config = dict(
    attn_scale=0.0884,
    init_std_qkv=0.0322,
    init_std_up=0.0322,
    beta1=0.95,
)
MLP neurons of a small language model. Each row is named by its layer, matrix (gate and up: input weights) and neuron, and shows model dimensions 320-383. Each number is 128 + 32 x the weight over its row's rms, rounded and kept within 0 to 255. A neuron's up and down rows have the sign that makes its largest values positive.
After each neuron's rows, "fires after" lists the tokens most often just before its 100 highest values on Wikipedia text that the model never trained on; "fires in" lists the words (lower case) most often at its 100 highest values on Wikipedia text that the model never trained on.

L7.gate350 [130 138  93 144 180 132  57 110 156 161 117 112 129 188 121 110 124 113  66  92 105  95 156 141 120 130 109  77 103 134 146 134 140 100 132  82  95 124 159 188  81 117 136  95 137 146 151 124 117 105  99  64  83 111  83 149 143 104 136 168 130 175 141 155]
L7.up350 [160 120 146 156 128 131 145 112 148 181  98 152 131 189  51 132 147 152 156 143 120 118 183 154 124 140 171 114 137  91 151 115 152 104 128 103 149 139 153 142 168 155 154 168 140 131 131 128 115 105 104  91  70 107 123 125  96 102 193 169 114 153 145 189]
fires after: " A", "'", " did", "th", "p", " with"
fires in: "not", "t", "ahriman", "despite", "without", "withdrew"

L5.gate613 [152 103 162 164 130 169 120 136 127 181 146  95 124 156  88 139 123  82 165 174  93 160 134 164 171 177 132 143 109 119 172 150  87 124 102 129 170 148  50  84 124 121 204 134 153  93 107 148 127 105  98 127 129  99  78 102 114 197 177 171 126  79  90 128]
L5.up613 [187 124 123 140 167  98  93  96  94 101 138 113 112 155 165 123  74 107 133 107 147 181 143 146 130 114 139 137 136 101 122 139 120 141 109 147 168 129  76 118 173 129 122 157  84 192  85 106 103 146 125 139 190 117 196 161 163  95 147 187 156 126 107 111]
fires after: " University", " with", "or", "s", "ro", "op"
fires in: "of", "within", "across", "outside", "off"

L3.gate583 [ 77  83 127 150 127 100 172 100 127 109 208  89 107 144  95 171  76 108 156 107 123  97 120 156 128 130 132 137 107 147 166 132 150 139 156 128 139 133 130 120 112  96  90 124 140 133 136  86 133 141 174 113 144 207 137 154 130 139 125 102 138 126 145 182]
L3.up583 [ 81 144  95 118 150 193 136  91 126 147 139 182 169 154  80 122 135 144  86 149 110 155  88 129  56 146 116 163 122 125 111 123 147 111 147  97 132 147 126 105 132 107 142 187 107 125 165 128 130  82 133 156 145 162 127 153 144  97 103 157 108 152  80   1]
fires after: " the", " F", " The"
fires in: "first", "same", "festival", "final", "last", "only"

L2.gate595 [199 170 113  84 158 125  83  68 123  88 131 138 147 152 141  98 119 144 150  70 110 125 130 137  75 159 136 100 130 133 165  90 143  80  28 137 185 175 121 172 163  81 158 124  67 185  99 152 144 215 111 162 125 115 138 102 157 101  82 161 160 117 118  94]
L2.up595 [119  53 141 119 151 105  98  92 117 100 137 125 109 155  56  97 135 174 173 172 158 101  86 195 125 134 113  99 132 136 147 116 105 139 159  78 131 125 123 114 169  66 199 110 136 118 171 109 142 189 169 110  99 131 212 157 133 101 153 159 130  80 136  76]
fires after: " A", " p", "ma", " mo", "A", "ly"
fires in: "female", "pair", "aerospace", "male", "molecular", "al"

L3.gate715 [ 78 113 105 109  92  81 117 146 109 115 122 126 148 131 120 174 128 187 122 143 126 128 171  95 131 116 131 107 122 142 114 117 128  71 153  81 170 126 123 124 151 134 168 139 186 157 115  91 144 134 150 175  88  91 147 147 146 134 132  85  98 145 148 155]
L3.up715 [156 168 104 172 126 131 107 125 140 154  93 162 136 110 149  85  85 118 134 142 140 170  97  79 147 142 138 165  82 132 119 198  88 121 162 200 184 125 104 112 234  68  86 138 104 176 101 118 166 140 141 144  96 159 148 184 162 145 143 106 134 121  78 160]
fires after: " an", " The", " Mar", " S", "M", "S"
fires in: "some", "any", "they", "these", "mary", "maryland"

L5.gate121 [ 94 147 135 121 144 114 119 137 156  69  96 171 128 140 185  76 123 147 165 141 135 178  93  85 162 135 135 146 168 149 122 137 159  77 150 160 127 148 146  95 170  97  89 155  93  86 161 116 104 117 147  74  95 105 194  80 122 128 135 126  98  82  96 105]
L5.up121 [ 83 133 150 114  88 145  68 141 152 137 152 154 122 196 103  90  54 178  81 136  94 171  63 212 108  92 172 160  96 150 130 143 127 132  98 108 174 150 167 145 151 155  95 133 129 145 121 160 149 122  92 101 135 169 132 112 136  98  75  84  56 118  91 120]
fires after: ",", "s", "or", "cc"
fires in: "which", "that"

L7.gate900 [131 144 167 182 135 154 128 159 178 176  41  76 111  86 141 150 115 143 154 128 107  91 183  96 160 184  71 115 121 124 144 158 117 145 104 112 100  92 105 140  70 193  38 135 138 167 176  87 129 149 112 134 131 121 173  63 144 113 116 104 192  95 108 118]
L7.up900 [141 122 136 107 128 137 162 104 146 149  94  51 153 115 117 138 146 176 130 126 165 137 107 101 119 152 100 123 150  76 155 109 145 130 125 176  92 108 125  65 154 167 112 144 120 142 135 113 159 111 139 103 106  84  98  99 139 162 105 116 180 114 156 100]
fires after: "s", "ist", " as", "ative", "port", "ant"
fires in: "consisted", "consists", "part", "relatively", "much", "consisting"

L2.gate546 [195 136 121 141 142 172 170 139 105  96 136 123 129 154 193 176 141 141  96 142 169 117 140 141  98 167  99 156 147 136 160 145 117 151 151 125 142 141 102 166 114 126 154 119 105 142 144  97 152 139  91 178 147  89 158 123  45 109  75 148  86 131 116 101]
L2.up546 [178 184  96 120 146 164 163 145  56 151  93 106  97 158 105 115  70 148  78 186 174 134 156  98 156 110 139 165 185 146 169 160 150 136 180  85 158 149 107 152 115  98 150  85 146  81 122  72 133 137  98 120 110 129 163 143  94  87 130 192  94 184 107 106]
fires after: " ", " the", "s", ","
fires in: "early", "present", "lead", "leading", "entire", "entry"

L3.gate991 [146 116 150 110 146 111 138 129 130 172 131 120 161 134  97 122 117 141 164  58 166 130  85  46 172 145 111 165 139 115 102 124 201  78  87  82 150 129  92 173 136 130  87 120 131 137  91 172 107 105  61 137 133 140 118 128 151 172 161  76 167 180 145 121]
L3.up991 [111  48 147 132 107 105 105 111 132 147 103 159  87 122 106 164 101 137 127 133 133  91 100 103 140 150 121 138  78 121 137 103 150 114  86 128 185 182  73 166 137 184 165 133  94 168  54 112 115  72 104 104  98 149 179 119 118 186 134  98 145 133 147 145]
fires after: " (", "+", ".", " S", "S", "er"
fires in: "0", "some", "however"

L3.gate455 [144 186 135 134  93 115 109  89 171  92 148 120 176 142 179 145 131 144 118 156 118 140 138 138 146  91 157  86 131 135 128 149 103  80 131 131  99 118 103 192 165 148 144 139  80 148 113 175 122 157 107 142 126 201  70 213 164 139 160 131 171 203 135 126]
L3.up455 [115 144  93 138 121 159 173  97 137  98 119  91 164 131 139 141 142 128 143 158 109 112 118 164  85 154 152 141 151  96 103 158  82  75 131 157  94  64 172 155  98 123 147 122 163 138 140  91 187 180 147 111 116  55  83 147 143 113 135 106 158  69 149 212]
fires after: " w", "it", "or", "b", "s", "w"
fires in: "written", "network", "digital", "label", "artwork", "writing"

L3.gate801 [131  85  90 175 216 120 138 141 142  97 103 129 119 134  93  77  83 119 163 134 120 243 141 164 136 146 130 210 106 110  67 108 167 136 178  97 151 130  84 161 112 114 136  79  97 100 111 146 129 167 104 143 130 161 153 127 130 150 181 146 161 115 117 133]
L3.up801 [ 72 113 156 108 108 181 126 149 114  76 135  73 174  88 137 154  99 145 136 106 157  74  95 145 102 152  85 142 134 147  98 148 173 141  99  59 198 137 128 136 101 123 136 109 123 167 123 130 147 140 187  91 110 119  94 144  89 162 198 138  82 138  98 130]
fires after: " the", "re", " ", "th", "ff", "x"
fires in: "then", "withdrew", "al", "next", "them"

L2.gate217 [145  89 133 122 121 149 104 108 185 105 116 194 120 176 101 138 105 127 155 193 101 124 169 119 120 133  67 197 193 114 184 100 132  99 138 108  87 110 208  96 167 154 102 141 134 131 159 167 116 173 145 122  97 114 144 115 139 120 161 116 130 122 187 138]
L2.up217 [155 135 106 145 113 167  83 122 162  81  82 173  81 140 151  93 103 108  85 171 125 120 185 128 140 110 110 162 145 125  58 115 110  64  83  58 136 132 171 140 147 121 135  67 132 111 115  96 113  78 134 156  91 154  68 144  96 116  97 101 126 100 143 192]
fires after: ")", " Ar", " P", " Car", "E", " is"
fires in: "is", "was", "carlson", "an", "philip"

L3.gate348 [118 153  99 107  90  53 145 141 134 154 166 150 119 151 140 188 113 161 111 151 157 100 188 130 128 113 122 161 115 115 146 146 154 156 106  72 138 130 148 144 139  92 148 147 121 101  70 127 165 120 128 108 108 134 124 196  97 103 134 125 135 190 118 150]
L3.up348 [130 148 155  82 164 150  73 176 139  66 123  86 172 159 148  72 102 173 101 192  72 144 134 120  99 132 130 129  93 111 150 159 119 101  96 123 144 112 145 125 134 165 107 181 173 116 197 164 154  93 103 138 121 162  43  79 135 119 179 154  81 160 153 136]
fires after: "w", "s", " c", " W", "all", " w"
fires in: "www", "website", "won", "calling", "calls", "cited"

L3.gate332 [163 186  92 129  82 161  81 161 150 133 136  94 155 109 144 191 108 150 165 183  85 180 114 136  98 101 178 112 148 141 188 140  91 150 130 111 108 174 158 110 101 145 155 129 106  81 127 110 141 104 145  83 115 138  70  91 125  89 140 165  89 142 115  91]
L3.up332 [151 132  85 172 132 132 118 154  71 117 140 115 157  56 160 133 153  65 158  84 223 148 132 137 130 213  54 165  88  92  55 121  97 151 125 119 109 107 104 140 162 143 114  87 142 119 134 156 102 142  99 147 149 105 148 103 142 143 171 155 136 114 192 168]
fires after: " w", " W", "w", "wi", "W", " Z"
fires in: "written", "writing", "white", "www", "with", "zealand"

L3.gate741 [150 120 102 105 131 135 120  96 165 141  86 105 153 192 100 161 140 143 113 130 119 130 159 109 120  58 132 185  76 122 125 174 119 128 123  93 111 142 115 132 128 109 138 143 123 109 130 117  96 171 114 118 204 123 182  74 111 186 152 155 137 124 124 100]
L3.up741 [ 54  94 106  98  88 107 137  98 143 134 125 122 171 139 167 155 109 114 117 113 155 162 121 146  63  91 138 145  56 133 130 162 155 109 145  68 118 164 136 161 161  94 131 138 138 124 167 118 124 116 137 153 156 137 187 131 119 107 110 153 112 101 115 167]
fires after: ".", " Du", " ", " W", "A", " F"
fires in: "as", "during", "from", "when", "at", "after"

L2.gate468 [105 161 125  93 123 185 173  84 105 133 128 111 121 112 168 104 173 114 161  92 113 131 143 158 138 118 143 158 134 108 101 111 158  92 203 117  72 133 159 122  85 121 131 140 142 176 103 114  87 158 165 157 108 155 142 144  74 118 182 149 161  78  92 140]
L2.up468 [ 63 110 106  82 138 110 126 113  97 119 106 104  92 107  94 177 145 191 173 143 142 148 111 154 143  91  97 113 176 124 170 178 124 165 132 124 165 120 117 166  56 114 102  58 115 138 152 117 122 101 182 164 114 148  90 119 146 135 135 145  99 115 178 140]
fires after: ",", " |", "-", "p", " in", "|"
fires in: "2005", "2006", "2003", "2009", "2004", "1999"

L3.gate961 [119 140 142  91 122 115  71 124 150  95 130 162 182 133 129  81 161 146  90 156 179 147 120 120 117 131 120 128  56 151 110 120 149 133  80 125 166 120 128 166 140 125  98  89 113 111 151 183  81  87  94 142 180 130 135  91 110 139 142 161 161 115 144 143]
L3.up961 [ 96 116 185  95 112  99 124 151  64  99 146 134 135 143 129 130 134  74 137 151 120 119 105 148 166 106 115 133 114 103 114  72  94 120  55 102 153 115 135 144 144 133 126 168 187 121  84  93 136 156  41 177 148 168 147 128 117  90 101 131 149 108 175 131]
fires after: ",", " W", "s", "\\", " U", "W"
fires in: "which", "while", "if", "could"

L3.gate538 [140 195 148 181 180 175 105  99 138 201 112 117 114 162 190 176 173 106  88 126 144 120 148 135  90 199 218 119 138 151 149 183  69 108 149 134 179  98 167 148 160  68 163  89 133  93 106 140 100 115 163 123 133 157 203 132  85 104 150 102 113 156  95 114]
L3.up538 [140 130 126 135 171 146  88  66 179 155 160 109  78  94  94 102 145 111 189  83 137 115 184 155 139  95 146 116 156 116 136 138 174  94 137 127 115 128 133 135 150 129 187  88  55 105  59  64 130 144 116 125  97 128  92  66 118 135 164  91 127 120  69 128]
fires after: " po", "li", " Po", " P", "op"
fires in: "police", "policy", "people", "polio", "pancrase", "historic"

L3.gate82 [139 153 128  98 121 103 146 119 145 135  69  80 217 140  88 184 146 101 110 124  68  90 116  81 162 150 123 137 160 147  96 100 156 128  99 138  90 125 157 110 175 138 150 157 118 116 153 109  72 148 142 153 140 161 114 129 110 114 128 130 162 144 132 132]
L3.up82 [131  99 127 112 133  93 142 153 223  88 101 132 135 112  52  52 185 171 129 136 127 150 140  95 132 142 139 149  97 143 129  55 134 176 152 125 154 106 158 119 122 147 126 129 178  87 176 134 137 212 150  83 102 116 190 189  92 125 136 141 138 150 154  97]
fires after: " |", ";", "|", ":"
fires in: "16", "17", "20", "19", "18", "10"

L7.gate1018 [110 149 117 110 133 138 123 156  88 157 167 107 118 132 125 124 112 173 175 130 144 140 152 143 173 196 117 105 118 122  85 154 131 143 131 111 146 108 160  75 136 131 119 145 120  84 131 119 119 143 130 149 165 146  53 144 119 107 140 133 148 111 151 153]
L7.up1018 [137 109 174 140 117 114 177 150  99 140  89 120 170 181 115  87 110 141 116  99 174 146 113 145 102 167 165 119 116 139 118 170  83  93 138 123 181 153 153 126 176 153  92 109 165  93 152 113 129 122  77 117 135 151 135  84 179 141 101 203  62  91  86 106]
fires after: ",", ".", "p", " Th", " that"
fires in: "this", "where", "that"

L3.gate744 [153 135 147  94 129 159 128 132  82 119 130  92 153 102 131 125 142  84  98  86 186 159 108 119 111  98 196 142  91 128 167 161 140 139 134 113 113 114  58 174 132 200 124 191 126 147 119 108 117 110 128 115 123 190 149 207 107 189  67 142 132 126 197 196]
L3.up744 [175 116 135  87 125 140 106 125 114 117 186 126 134 121 136 114 173 107 118 147 112 151 105 137 125 117 133 159  59 126  62  76 107  84 146  56  77 134 127 159 150 197 159 141  71 122 109 115  99 170 161 106 182 135 116 214  74 135 143 174 167 137 122 116]
fires after: " |", ";", " "
fires in: "18", "16", "17", "13", "15", "11"

L9.gate251 [139 100 177 140  73  99 163 123 124 137 110  80 149 155 136 151 126 133  96 167 114  92 175 143 119  77 119 153 137 104 106 158 170 109 102 111  81 145 105 146  89  92 105 110 104 115 165 173 140  86  91 137 126 162  83 171 110 176 142 100 109 125 135  73]
L9.up251 [172 119 146 148 113 141 118 133 117  96  94 146 128 173  47  72  99 104 109 163 150 204 112 166 145 123 129 129 113 168 120 145 218 145  95  82  81 133 157 125 117 163 143 191  86 150  91 106  95  84 185 112 115 151 127 156 113 114 155  95 133 150  99  86]
fires after: ",", "s", "),"
fires in: "which", "that", "as"

L10.gate966 [153 143  90 112  93 107 117 137 179 104 141 134 105 114 104 167 130 182 165 128 111 171 164 125 137 201 124 138 187  99  96  83 161 131 164 149 160  99 126  69 100  98 123 136 163  81 143 136 104 179 130 140 147 170 105 105 119 111 106  61 200 106 188 126]
L10.up966 [122  76 133 113 118 135 171 146 113 119 120 156 104  94 173 167 115  87 159 128 108 156 131 107 142 113 130 106 244 125 153 131 116 105 165  78 111 139 102 118 137 111 130 145 189 101 174 156 122 119  75 164 119 127 171 111 116  73  96  73  56 123 128  76]
fires after: " the", ".", " in", " –", " his", " The"
fires in: "first", "second", "one", "on", "same"

L10.gate772 [118 123 133 123 111 134 131 100 125 122  97 150  90 123 181 159  92 128 111 128 141 120 104 133 111 134 133  85 132  85  71 105 128 120  96 158 117 136 120 195 187 106 165 122 140  73 167 154 172 136 184 139 176  74 120 165 163 113  74  79  82 113 210 158]
L10.up772 [121  80 126 174  81 113 136 147 139 109 110 150  94 113 155  84  86 154 102 121 153  67 120 164 127  86 153 129  86 109 159 187 125  87  82 167 140 154 121 173 100 115 167 127 115 127 133 176 132 153 123 143 150 140  98 106  94  98 125 154 113  89 101 114]
fires after: ".", ",", "I", "S"
fires in: "it", "she", "he", "that"

L7.gate542 [153  95 125 108 114 126 130 150 140 186  52 145 109 128 122 153 149  97  94 120 144  70 130 147 108  84  82 184 185  59 163 200 128 128 156 162 114 159  63 164 144 147 108 110 165 107  54  99  96 110 166 119 125  74 151 113 136 177  51 139 154 166 121 159]
L7.up542 [ 87  79 121  94  83 145 104 139 119 128 158 121 146 125 169 125 139 146 129 163 158 107 116 167 107  91 102 118 142 125 114 114  96 138 113 118 119 128 154 121 116 138 103 163 116  94 100  79 151 162 119 127 131 208 140 132 105 136  87 102 119 155 151 160]
fires after: " ", " Du", "hi", "p", " The", "th"
fires in: "after", "during", "while", "to", "when", "there"

L4.gate830 [189 121 182  81 116 155  83 182 150  91 135 104 140 127 142 120 142 142 152 114 154  91  59 102 148 127 119 159 110 127 114  97 105 160 122 153 171  90 125 175 159 150 160 154 102 147 108 100 110 197 129 112 104 162 142 108 105 106  97 189 133 103 111 144]
L4.up830 [145 111 146 115 106 175 136 148 123 115  72  84 156 153  46 164  82 120 109 127 106 145  92  75  45 179 144  87 185 121 134 149 112 147 109  73 116 122  99 150 189 100 124 183 123 155  93 124 100 146 165 153  91 132 142  78 150  67 139 164 150 101  83  39]
fires after: " of", "hi", " a", " to", " be", " he"
fires in: "white", "off", "top", "away", "appointed", "left"

L10.gate683 [118 155 146 158 116 128 156 108 133  93 109 115 123  66 191 147 137 128 113 168  92 148 172  78 153 175 142 119  92 113  96  42 122 131 200 100 192 167 121 154 125 110 131 129 192 123 189  72 179 165 122 143 122 111 114 174 113 128 222 116 129 149  87  71]
L10.up683 [112 128 221 135 102  68 158 117 151 167 116 106 152 123 144 110 125 141 145  96 107 136 123 236  97 117 163 139 125 113 146 121 120 133 199 130 191  84 120 158 110  91 110  92 173 143 163  89 115 155 120 186 177  94 122 145 136 143 163 102 137  87 110 108]
fires after: " in", " of", " the", "e", " by"
fires in: "the", "early"

L12.gate584 [144 156 186 114 142 144 132 125 114 156 128 115 149  93 174 185 168 137 167 143 160 112 154 117 192 153  89 113  84  39 125 127 116 129 188 118 120  94  95 134 163 113 144 115 122 166 127 169 168  99 150 141 147  83 103 131 197  40 136 171 157 122 135 146]
L12.up584 [119  98 178 139 133 140 148 139 101 124 103 124 106 184 121 151 148 149 174 174 150 150 114 122 118  37 143 138 141 133 100 106  96 152 166 123 104 110  59 177  96 153 189 125 107 166 127 147  76 115 132 122 159  88 143 101 149 113 124  94 110 139 160  70]
fires after: ",", " was", " as", " is", " became"
fires in: "the", "a"

L2.gate960 [ 85 130  87 115 154  65  91  93 105  97 136 147 118 195 158 100 173 136 141 128 127 124 141 158  78 102 172 110 113  70 115 123 171 101 142 164 114 156 134 175 142 124 137  94 122  99  94 189  90  95 129 164 117 147 141 114 130 157 135 143 109 189 143 160]
L2.up960 [ 83 147 131 114 149 133 122 106 228 150 181 117  81 107 126 126  85 162 122 171 160  74 131 140 145  89 100 113 113  68 165 127 195  71 136 171 111 134 100 174  83 125 112 159 105 147  95  99 168 119 116 219 150 129 130 131  84  98 161  90 113 151 142 207]
fires after: "|", " |", "-", ",", " in", "In"
fires in: "2006", "2005", "2008", "2004", "2009", "2016"

L2.gate418 [173  94 199 181 110 126 123  90 139 103 131 129 131 132 156 133 140 133 116  79 129 106 198  84  61 150  95  95 110 156  77 113 123  98 125 143 116 121 107 130 176 114 128 118 159 190 105 177 140 147 116 134  98 174 116  93 138 111 145 107 135 242 108 151]
L2.up418 [102 127  73 144 103  78 138 126 163 112 155 102 100 129 113  95 195 145 118 121 153 173 163  82  89 158 113 103 157 131 183 178 176 130 155 151 134  88 157 122 153 198 144  98 151  97  65 201 113  46 118  86 172 209 162 138 122  75  65 174 118 138 147 102]
fires after: " ", " se", " for", " and", " in", " of"
fires in: "three", "four", "five", "several", "two"

L2.gate738 [165 165 111 109 138 143 146 143 148 116 133 101  74 149 157 160 191 129 146 161 179 133 134  82 136 123 118  68 186 108 118  97 179 151 100  95 114 119 159 167  67 130 124 147 176 134  92 127 129 139 123 119 110  98 183  84 113  92 124 144 122 121 129  83]
L2.up738 [134 128 164 125 143 165 171 155 145 183 116 104  89 112  83  96 102 107 205 121 166 105 119  78  89 115 136 147 112 108 133 167 118  81  95 112 133 186 150 112 138  49 116 131 162 131 186 129 180 165 179  54 106 125 142 144  97 155 100 140 154 150 180 155]
fires after: "s", "y", "re", "ies", "ate"
fires in: "are", "approximately"

L10.gate889 [114  93 163 144 102 115 128 139 140 151  93  81 166  87 176 137 145 147 165 126 138 164 191 110 140 155 189  65 145 131 134 142  87  76 152 155  40 139  84 124 167 166 153 135 114 122 149 112 133 132 109 110 106 141 153 182 118 145 134 137 114 121 134  72]
L10.up889 [113 147 163 127 126 104 137 128 118 101 163 132 128 131 157 128 117 160 110 113  83 119 168 131  78  91 208  73 151 131 202 128 149 184 103 129 146 104 107 132 114 159 189 108 151 165 154 154 186 111 159  89 140 101  75 110 103 168  67 195  99  90 132 126]
fires after: " in", " of", " In", " at", " was"
fires in: "the"

L7.gate510 [101  51 155  85 113  96  88  64 106 116 112 102  91 114 117 142 123 170 145  94 162 187 124 143 160 132  98 159 112 100  96 107  63 124  76  97 135 134 178  51 105 112  96 145 143  94  88 117 126  95 112  95 131 148 198 170 121 111 123 128 129 161 142 157]
L7.up510 [ 60  61 154 119 162  81 135 145 150 133 105 149  73 172 120 103 123 167 118 120 167 202  53  97 152 114 139 143  97 103 145 131 126 127 100 115 166 158 140  58 121 138 131 141 118  97 149 115 154 110 108 141 116  90 158 111 158 145 108 140 105 108 142 145]
fires after: " Ra", "ra", "hi", " ", "ter"
fires in: "railroad", "railway", "race", "training", "train"

L4.gate113 [122  81  87 164 123 205  96 149 118 127 179  98 146 104 125 127 137 114 122 151 160 133  94 151 114 137 131 113 102 173  83 175 113 195 216 143 143  81 155 195 105 170 120 135 137 137 129  88 136 140 112 140 178  94 156 125 124 127 124 115  89 111 111 192]
L4.up113 [158 138 112 113 134 145 107 185  86 139  80 211 170 151 125 105 108 129 159  63 171 143  74 122  61 146 103 116 128  82  71 136 110 113 106 168 114  79 140 116 159 189 146 126 144 171  89 128 157 146  80 131 147  84 168 168 126 104 128 135 106 125 161  94]
fires after: "ro", " La", "ric", "a", "il"
fires in: "railroad", "lake", "coast", "district", "road"

L4.gate242 [112 161 111 168 170 118 101 136 123 156 137 149  84 140 133 176 101 111 174 112 148  78 151 131 145 131 178 106 149 111 168 130 122 141  95 114 238 120 170  74 129  97 148 151 180 194 125 136 116 106 120  83 122 108  83  94 135  98 153 135 123 165 110 119]
L4.up242 [161 169 186 106  86 110 162 136 118 147 104 152  85 123 133 111 163 141 141 156 144  45 132 123 122 144 138 101 151 150 143  97 147 160 107 115 163  94 167 132 154 132 155 214 148 118 102 147 113 124 166 124  71 146 113 137 182 161 160 132 126 122  85 189]
fires after: ",", " Gu", "h", "th", "p"
fires in: "and", "before", "dorothea", "despite"

L7.gate978 [ 64  77 182  98 105 183 140 124 129  60 120 124  64 207 110 148 175 120  94 137 177 135  91 140 127  85 155 159  82 159 157  90  52 109  64  76 152 164  96 109 123  99 159 108 114 106  97 146 129  95 154 162 169 136 160 156 100 106 135 106 156 104 192 138]
L7.up978 [112 146 142 109 110 142 132 164  86 150 121 104 162 101 185 183  58 109  68  92 140 210 128 108 106 130 148 136 122 154  98  81 142 140 143 144 156 135  44 136 129 106 142 145 169 103 126 170 154 120 136 120 142 146  82 141  85 151  79 141  98 148 118 148]
fires after: ",", " and", " se", "s"
fires in: "and", "while", "or"

L3.gate254 [ 88 101  90 170 143 206 143 133  50 199 142 187 177 147 114 172 133 134  91 105 145 155 140  73 158 135 119 165 103 170 109  67 156 156 177 125  74 180 181 157 131 191 157 141 118 139 137 120 104 141 100 104 157 132  74 107 117 135 112  91 135  79  81 114]
L3.up254 [108 123 122  82 127 101  62 118 127 148 137 140 127 130 117  93  79 143  76 137 144 114 136  84 130 152 107 156  82 116 121 180 158 126 134 100 146 172 143 105  89 150  61 124 114 169 169 180 164 185  48 203 120 148 134 127  96 110  74 147 131 116 108 103]
fires after: "ro", " Ra", "il", "ven", " Ro"
fires in: "railroad", "avenue", "road", "railway", "route"

L4.gate275 [126  65 108 118  79 154  93 103 120 170 113 139 121 144 145 105  71 119  68  96 168 110 164  55 135  83  97 111 163 127 108 135 147 188  96 145 126 165 151 115  98 120 149 149 148 147  90 105 113 152 146 159 145  68 143  99 139 102 106 106  95 113 107 126]
L4.up275 [127  90 101 105 149 148 164  51 147 151 105 177 174 150  78 118 121  76 162 104 164 149 111 141 100  92 101 119 130 123 159 154 140 134 143 110 159 159 119  88 128 126  99 122  87 149 114 152  71 142 162 135 115  75 100 166 110  78  96 160  67 103 125 187]
fires after: ".", "A", " Louis", "ill", "ate"
fires in: "as", "louisiana", "billboard", "assault", "at"

L3.gate500 [131 157 165 164 114 160 119  86 117 115 144  99 184 167 192 166  96 178  52 114 125 107 120 138 106 123  70 172 134 102 164 142 148 126 168 107 135 122 123  97 149 113 153 149 126  88 129 148 119 136 112 131 125 133 116 169 117 185 146  83 145 120 105 167]
L3.up500 [137 157 107 122  73  60 130 208 103 120 125 125 103 103 172 122 144 158 111 144 153 105  83 105 179 105 132 159 166 103 150 130 178 117 203 101 143 170 133 108 143 108 136  92  88 121 142 160  90 164 107 135 137 174 148  72 176 167 123  99 119 138 101  88]
fires after: "r", "b", "g", "al", " He", " the"
fires in: "grumman", "albums", "health", "gold", "engineering", "heather"

L4.gate207 [114 107  98  77 100 133 139 127 162 152 157  88 162 166 134 145 158 127  88 108 124 149  89 169 126 123 139  62 148 123 124 125 106 150 198 129 115 131  74 150 151 172 149 113 125 110  78 206 124  83 131 108 174 170 132  45 108 198 144 103 131  94 181 178]
L4.up207 [167  97 151 161  93 143 175 146 133  58 134 162 113 141 133 124 131 131 146 154 101 125 152 128  97 108 150 180  82 156 127 107 123  79  90 135 119 175  63 156 144  58  72 106 163 134 109 197 104 120 183 106 129 151 164 140  94  97 132  84 134  85   8 103]
fires after: " the", " On", " The", "ver", "hi", " lo"
fires in: "they", "one", "each", "this", "lone", "twenty"